Weights of a small GPT-style language model, trained from scratch on English Wikipedia.
Size: 14 layers, width 384, 6 heads of 64 (2 for keys and values), MLP 1536 SwiGLU, vocabulary 8192, 36.6M parameters.
Architecture: RMSNorm before each block, rotary positions, no biases in attention or MLP, untied embeddings, capped logits.
Training: a variant of Muon for these matrices, 901M tokens, 6872 steps.
MLP neurons of a small language model. Each row is named by its layer, matrix (gate and up: input weights) and neuron, and shows model dimensions 32-127. Each number is 128 + 24 x the weight over its row's rms, rounded and kept within 0 to 255. A neuron's up and down rows have the sign that makes its largest values positive.
A block is one neuron, or neurons of one layer that tend to fire together. After each block is what it responds to, as a language model described it from the Wikipedia text at the highest values.

L8.gate638 [175 139 144 138 124  71 135 113 126  74 169 163 171 110 111 168 134 137 147 157 109 154 158 118 109  94 129 164 180  82 138 152 129 169 138 102 147 149 131 152  75 122 133 122 108  98 128 152 113 130  96 140 111 129 116  87 172 127 135 152 130 124 145 163 122 108 125 142 143 152 122 146 118 126 115 120 130 130 119 120 147 128 127 146 138 135 172 112 126 140 148 109 143  76 137  99]
L8.up638 [125 152 101 117 128 108 152 146 129 111 127 154 137 188 128 164 175 156 148 163 104 128 144 174 129  93 121 140 122  99 156 128 130 132 148  53  95 133 106 131 139 128  78 112  63 154 135 120 127 147 125  60 150 149 146 116 133 126 129 124 133 116  90 157 136 158 145 150 131 114 132 136 127 139 127 103 155 108 161  71  64 112 142 160 162 126 110 144 130 117 127  83 148 102 135 113]
L8.gate834 [114 119 115 166  89 139 122 108 121  76 130 158  97 123 111 107 118 136 120 118  88 158 120 105  96 121 123 132 146 119 138 121 126 146 135 145 141 135 131 110 137  73 125 164 134  71 153 103 132 123 144 126 161 128 153 105 140 117 119 136 139  83 116  98 165  97 162 179 141 142 178 148 175 135 121 114 120 131 116 126 127 120 132 102 121  88 135 123 144 104 140 139 145  75 120  91]
L8.up834 [ 75  89 175 145 121 169 139 113 127 104 120 155 137 115 123 145 113 124 147 162 131 106 103 147 118 103 151 150 113 112 107 103 148 108 136 120 163 122 106 158 140  98 134  97 164 102 172 130 166 116  98 168 176 139  88  64 179 116 114 145 124 125 135 132 145  90 132 124 121 107 141 133  97 130 161  92 166 104 159 156 118 129 159 119 100 133  88 135 122 131 126 153 100 106 157 133]
L8.gate1148 [150 110 143 180 152 134 133  97 111 114 109 149 189 134 117 158 146 154 123 141  83 108 130 102 113 125 131 149 148 145 122 157 162  90  84 170 122 137 130 139 120 148 138 134 163 118 129 168 104 106 126 144 127 148 148  66 124 114 120 146 135 134 150 130 165 100  98 164  94 119  87 120  88 106 145 108 121 152 118 135 101  92 102 119 184 152 128 122  92 159 149 145 127 131 131 159]
L8.up1148 [163 103 169 122 132 128 108 107  83 111 147  99 144 121 161 126  92 121 181 151 141 169 147 105 149 109  96 117 142 118 133 101 129  88 118 153 121 133 139 163 132 124 141  80 120 130 146 126 136 126 104 157 117 140 121 168 124 131 129 151 116 135 145 169 119 154 146 117 132 141  92 150  99 127 128 134 101 120 156 108 136 149 119 107 103 133 140 169 124 101 119  95 131  88  77 141]
L8.gate1203 [146 138 159 134 138 157 125 108 107 111 128 142 117 189 123 167 150 124 139 134 109 109 127 117 117 135 121 129 131 131 140 121 153 102 136 124 152 126 102 157 150 153 150 147 142 152  97 112 112 111 104 123 122 127 142 109 181 101 106 118 153 121 155 119 139 145 133 116 160 161 150 149 101  95 126 125 142 156  91 138  89 131 119 167 140  85  94 108  85 137 153 117 118 125 173 101]
L8.up1203 [110 124 158 137 114 147 112  94 129 103 138 129 141 148  93 121  91 138 148 121 127 141 113 121 112 139 126 135 137 114 200 164 135 123 110 118 136 108 169 149 136 133 156 143 154 134 139  93 118 142 109 101 140 159 125 117 134  91 182 141 170  54 129 137 110 128 173 148 119 142 130 104 123 101 191 137 136 135  98 142 122 144 139 156  88 115 137 165 119 126 149 134 146 139 129  84]
Description: Role and position titles

L10.gate131 [122  78 118 152  90 153 122 170 149 136  52 148 145 127 171 118 112 162 126 127  91 120 114 107 112 103  92 101 126 110 106  82 124 118 101  81 119 145 185 136 143 138 172 115 100 129 107 105 160 113 173 133 143 154 112 139 109 145 150 151 136 129 137 118 111 157 116 154 136 168 126 141 123 105  94  86 130 129 101 140 160 142 143  66 123  85 107 133 124 137 135 150 119 108 156 105]
L10.up131 [127 123  99 138 113 120 101  97 103 123  89 129 115 137 115  85 120 139 103 144 119 131 138 164 108 138 112 102 155 117 123  81 116 122 142 125 115 125 140 126 151 145 131 162 143 124 123 142 117 104 125 108 143 134 132 109 110 161 133 168 133 208 120 126 127 124 160 143  99 143 112 149 136 134 120 132 151 110  88 128 146 150 112 151 120 116  75 117  86 158 131 127 145 140 132 189]
Description: Mid-word fragments in foreign names

L10.gate157 [128 135 107 134 147 115 121 109 124 141  91 117 115 129 138 139 136  98 120 103 140 117  92 119 122 127 136 144 122  65  93 131 118 127 119 117 127 136  73 129  88 121 151 167 138 118 100 101 138 119 116 152 136  77 138 104 141 128 158 150 124 138 137 102 112  92 151 163 161  77 140 101 160 155 123 134 128  87 129 159 140  79 158  85 147 129 146 149 132 206 117 163 138  84 133 148]
L10.up157 [116 132 114 103 126 159 132 115 129  99 115 127 173 145 131 101  75 173 149 128 101 123 146 140 156 115 163 129 160 117 141 144  92 142 118 155  58 184 150 110 114 106  88 107 111 147 116 133 121 148 134 115 108 106 153 138 133 183 114 145 124 171 133  83  88 108 163 118  77 137 108 128 122 103 118 122 111 126 101 165 122 161 133 140 164 118 120 128 106 128 147 103 130 135 146 154]
Description: Zero in stat tables

L5.gate0 [176 157 116 110 134 117 153 133  79 144 135 134 135 133 104 151 132  78 146 140 101 123 123 128 128 153 133 120  94 143 122 129 193 128 118 107 134  74  99  96 131 137 110 116 113  80 149 185 126 103 115 153 119 157 136 140 142 106 127 146 137 154 135 120  94 131  87 131 146 145 131  98 169 112 119 162  90 141  92 102 135 127 146  94 130 124 177 132 140 133 123  68  97 121 152 127]
L5.up0 [112 163 136 137 165 119 111 114 116 133 112 108 156 112 105 111 133 141 167 167 125 147 108 143 119 144 175 142 142 155 150 149 115 136 124 157 135 137 122 155 113 122  68  92 165 126 108 101 130 124 140 148 128 182 134 117 129 100  73 145 135 138 130 147 116 111 143 141 111 143 128 128 146  63 138 140 128 135 134 140 101 107 183 143 149 142 132 129 178 145  81 111 122 128 131 146]
L5.gate608 [ 99 111 112 126 115  74  88 117 152 120 115  78 109 141 129 115 128  90 129 108 143 110 129 104 124 127 121  89 160 122 136 178 118 123 154 118 129 123 116 138 107 163 144 132 107 117 126 107 122 126 108 130 135 102 171 170 155 119 141 123 150 132 120  99 103 141 176  99 108 162 146  91 151 159 148 119 157  82 162 134 125 149 137 132  84 129 156  70 114 113 127 169 152 142 106 167]
L5.up608 [105 121 124 127 132 131  96 131 168 103 146 122 179 134 151 108  77 139 125 126 147 147 135 115 160  82 122 140 104  75 131  61 135 135  82 112 118  92  88 110 121 145 126 104 123 129 126 113 108 132 122 102 112 138 142 103 164 127 123 130 128  75 130 115 166 121 129 150  69 136 117  75 147 116 128 127  77 152 176 189  98 127 124 155 140 127 120  47 143  95 134 138 144 126 148 177]
L5.gate714 [121 117 137 138 140 156 130 128 119 147 122 153 121 118 106 147 123 136 137 160 165 121 122 111  96 110 114 106 112 147  87  89 107 113 129 147 146 119 130 122 111 129 128 120 167 133 133 111  68 126 141 167 148 174 128  90 113 168  84  80 107 136  96 127 137 134 120 147 125 152 110 134 162 153  87 123 139 111 120 124 162 136 103 102  92 102  84 114 156 122 105 112  80 100 159 139]
L5.up714 [124 177 115  74 107  84 124  83 142 162 146 149 154 151  83 145 101 137 130 146 140 105 139 144 134 119 124 159 177 115 128 163 143 121  95  93 122 175 151 135 126  92 121 104 116 107 101 130 144 149 130 128 167 132 124 163 123 124 100 146 102 143 109 108 134 105 150 210 106 177 133 133 122 129  99 140 168 138 117 124 131 108 120 135 134 134 160 157 116 127 101  92 134 135  98 127]
L5.gate1146 [ 98 144 159 128 144 172  93 120 125 143 134 126 101 126 116 131 141 141 150 129 162 132 163 119 133 136 147 128 116 115 123 129 123 133 129 129 151 119 131 140 141 118 132 160 138 114 104  82  91 128 146 169  93 146 142 109 128 154 155 114 142 146 105 120 101 159 135 119 132 168 133 130 114 120 136 149 120 145 117 157 127 107 101  97 134 138 116 106  81 163 122  82 153 131 152 130]
L5.up1146 [ 87 158 145  78 155  92 100 155 135 128 158 123 133 130 137 124 130 138 173 102 118 134 105 105 138  82 152 145 129 163 172 107 128 144 118 119 159 119 142 110  95 111 124 116 103 110  65 161 110 100 144 108 135 151  82  93 137 109 146 125 140  90 104 107 137 188 174 147 116 108 124 122 135 158 109 151 106 134 143 147 135 114 116 121 137 135 136 104  93 160 118 104 102  90 148 129]
Description: Origin "from"; table dashes

L5.gate601 [148 127 151 122 101 149 122 149  76 135 103 122 151 127 152 148 128 113 152 123 106 115 138 136 102 142 150  75 155 110 155  93 128 114 132 163 122 130 118 148 147  86 102 121 117 104  96 142  54  96 155 156 134 131 140 131 135 121 149 153 145 105 102 110 113 134 136 137 151 117 124 129 133  84 131 152 124  98 128 174 129 123 115 101 136 107 187 133 150 162 145 122 156 101 112 117]
L5.up601 [149 159 183 134 107 155 101 130 114 149 130 107 148  71 110 125 139 115 151 141 115 116 152 142 120 126 126 138 111 172 145 150 117 138 140 158 133 125 103 100 111 137 122 148  97 135 161 142  93 122 152 145 160 146 130 123  99 128 134 108 116 127 118  87  91 171 128 180 173 178 144 103 153 153 135 135 162 107 106 142 145  97 145  85 159 130 150 136 152 147 147  82 137 115  75 115]
L5.gate703 [190 106 124 112 123 128 114  95 167 119 114 106  74 115 140 114 125 139  96 123 141 106 165 140 185 164  95 105 151 110  71 141 122  82 120 134 161 109 117 114 157 138 141  70 158 115 111 130 144 119 128 116 126 174  93 132 124  89 121  85 109  63 138 144 164 173 138 124 111 149 117 142  77 140 123 115 167 114 113 160 110 110  96 149 116 115 143 108  93 147 146 100 172 107 108  82]
L5.up703 [147 120 123 120 138 132  98 130 112 114 123 123  91 119 120  86 137 112 108  63 120 157  85 147 182 124  73 108 145 113 179 174 152 136 124 102  83 114 101 131  90 168 144 123 121  91 129 129 133 122 138 138 106 144 105  86 162 166 172 131 144 183 134 154 151 106 100 144 160 130  81 127 152 157 140 162 142 123  76 159  85  89  83 108 111 105 147 105  89 116 128 147 102 135  98  69]
L5.gate1019 [173 137 152  89  97 172 119  96 107  83 162 125 115 170 122 100 146 136 146 133 155 145 145 126 151  99 104 111 134 116 135 140 175 147  94 102 153 128 140 136  91 169 117 103 123 123 125 169 157 164 119 101 147 162 151 147 123 150 127 107 140 113 115 138 120 163 135  78 139 114  85  81 119  78 166 127 144 105 145 123 142 136 149  87 124 139 161 119 144 164 110 162 125 143 133 115]
L5.up1019 [147 144  87 146  53 148 111 144 106 158 128  89 114 170 110 120 187 134 130 137  84 143 114 108 128 109  92 109  96 105 118 136 137 166 178  86 164 164 122 126 122 156 141 100 161 165 124 138 124  93 147 115 153 151 135 137 121 125 126 183 137 148  95 134 112  78 147  83 154 133 117 139 109 128 113  74 160 142 157 107 105 164 153 145 134 150 115 108 178 115 145 116 134 128 111 108]
L5.gate1275 [170 142 137  99 129  97  96 143 122 155 134 136 131 146 137 122 132 132 136  97 116 114 182  96  98 125 134 152 140 122 153 102 135 128 171 142 103 125 130 132 116 114 116 148  87 122 127 121 108 118 119 139 147 150 145 122 154 137  89 121 133 143 128 110  86 149 101 128 130 134 168 109  82  93 117 134 112 132 126 142  94 114 127 121  74 146 154  91 172 153 112 172 167 163 177 128]
L5.up1275 [145 113 148 129 145 146 116 131 101 147 130 132 113 120 134 162 144 102 117 103 138 170  87 185 156 102 108 125 135 144 174 136 142 117  85 106 121 133 155 114 103 139 150  96 166 108 181 177 144 121 143 108  92 102 100 112 129 102 139 114 167 137 142  81 111 139 162 130 119 100 140 170  86 109 180 107 188 149 144 100 112 133 119 159 146 135 122 126 126 141 135 105 178 122 146 121]
Description: Activity verbs in biographies

L8.gate493 [134 122  97 126 135 140  79 131 154 109  89 128 148  94 128 140 165 133 135 115 122 106 111 121  98  91  90 116 148 136  85 130 169 108 179 134  52 123 133 129 145 122 132 160 144  90  75 143 118 112 131 152 106 162 135 123 175 116 108 132 102  95 119 120 154 154 143 127  96 137 101 109 138  93 155  85 158 130 134 144 143 119 119 161 126 125 147 122 107 154 106 124 113 199  87 112]
L8.up493 [114  88 151 154 116 154 110 134 141 106 104 130 117 141  88 158 102  91  67 153 135 106 121 135  92 129 146 131 184 119 135 154 160 137 112 151 101 121 123  92 120 110 157 160 104 113  85 122 137 103 150 117 110 127 131 111 151 137 121 165 144 159  66 111 130 119 166 111 141 174 116 119 150 110 144 156 118 134 106 125 121 120 125 109 110 116 159 153 113 116 148 129  94  77 146 145]
L8.gate610 [126  96 149 160 155 117 127 137 116 120  72 106 161 174 107 146  56 169 140 103 117 111  62 135  66 127 151 128 141 123 161 123 151 118 109  94 147 149 131 101 123 109 119 124 116 121 117  79 110 114 140 136  98 112 129 126 118 147 124 166 115 101 123 110 142 127 110 148 104 100 144 111 137 133 158 115 150 109 109 112  98 121 122 116 107 116 130 146 160 195 133  77 111 145  93  96]
L8.up610 [134 130 119  82 134 110 123 141 111 124  87 111 101 145  99 141 133 113 151 148  95 131  96 121 143 155 133  95 203 103 101 138  97 123 157 114 140 133 107 157 126 124 124 152 136 114  91 106 145 128 121 136 142 133 174 112 121 130 167 109 128 140 149 131 140 166 141  97 159 120 114 100 130 144 141  58 175 105 136 144 139 131 130 124 124 111 161 169 129 143 137  77 121 137 111 138]
L8.gate881 [158 119 121 160 133 101 122 168 123  81  89  93 136 110 143 135 167 143 104 139 134 128 132 114 136 160 114 118 144  44 119  98 140 137 147 133 136  74 134 101 119 125 156 132 174 155 144 117  59 104 119 131 105 128  78 135 119 108 136 115 145 179 134  82  88 130 148 101 142 167 130 134 133 155 111 114 152  90 151 135 115  99 138 171 115 133 120 108  78 127 157 160 109 121  89 107]
L8.up881 [152 125 147 141 123 154 154 104  73 124 139 126 118 150  96 119 129 114 137 103 155 132 167 119 123 138 115  86 134 121 138 119 141 139 189  99 112  98 172 106 140 158 139 105 122 130 153 109 150 135 152 118 166 110 105 124 140 146 118 132 120  85 151 109 146 164 160 121 103 121 133  78 123 132 104  89 155 101 141 132 120 127 142 139 116 106 167 134 148  95  96 101 121 162 133 169]
L8.gate1516 [ 74 109 103 130 149 134 188 147 169 163  87 122 136 148 121  82 141 120 169 115 131 143 152 119 114 162 145 114 117 117 168 107 102 131  65 143 118 113 110 156 124 124 124  99 115  91 108 122 133 123 160 125 124 104 109 128 154 125 135 151 176 151  57 127 122 138 154  76 136 164 130 115  84 110 130 120 113 104 115  89 126 101  91 136 167 177 120 129 116 142 119 133 149 158 128 137]
L8.up1516 [152 134 117 121 140 182 134 150 119 140  78 129 122  86 145 129 169 146 178 131 145 107 113 128 102  80 116 102 135 130 122  82 148 157 136 113 123 115 103 129 136 176 157 119 136 154 120  96 121 116 147 100  95 127  97 125 129 151 141 157 133 107 141 147 114 121 113 127 165 122 102  86 111  82  88 107 119 151  80 153 124 125 138 127 146 136 115 146 105 123  99  96 120 134 143 127]
Description: Mid-word subword fragments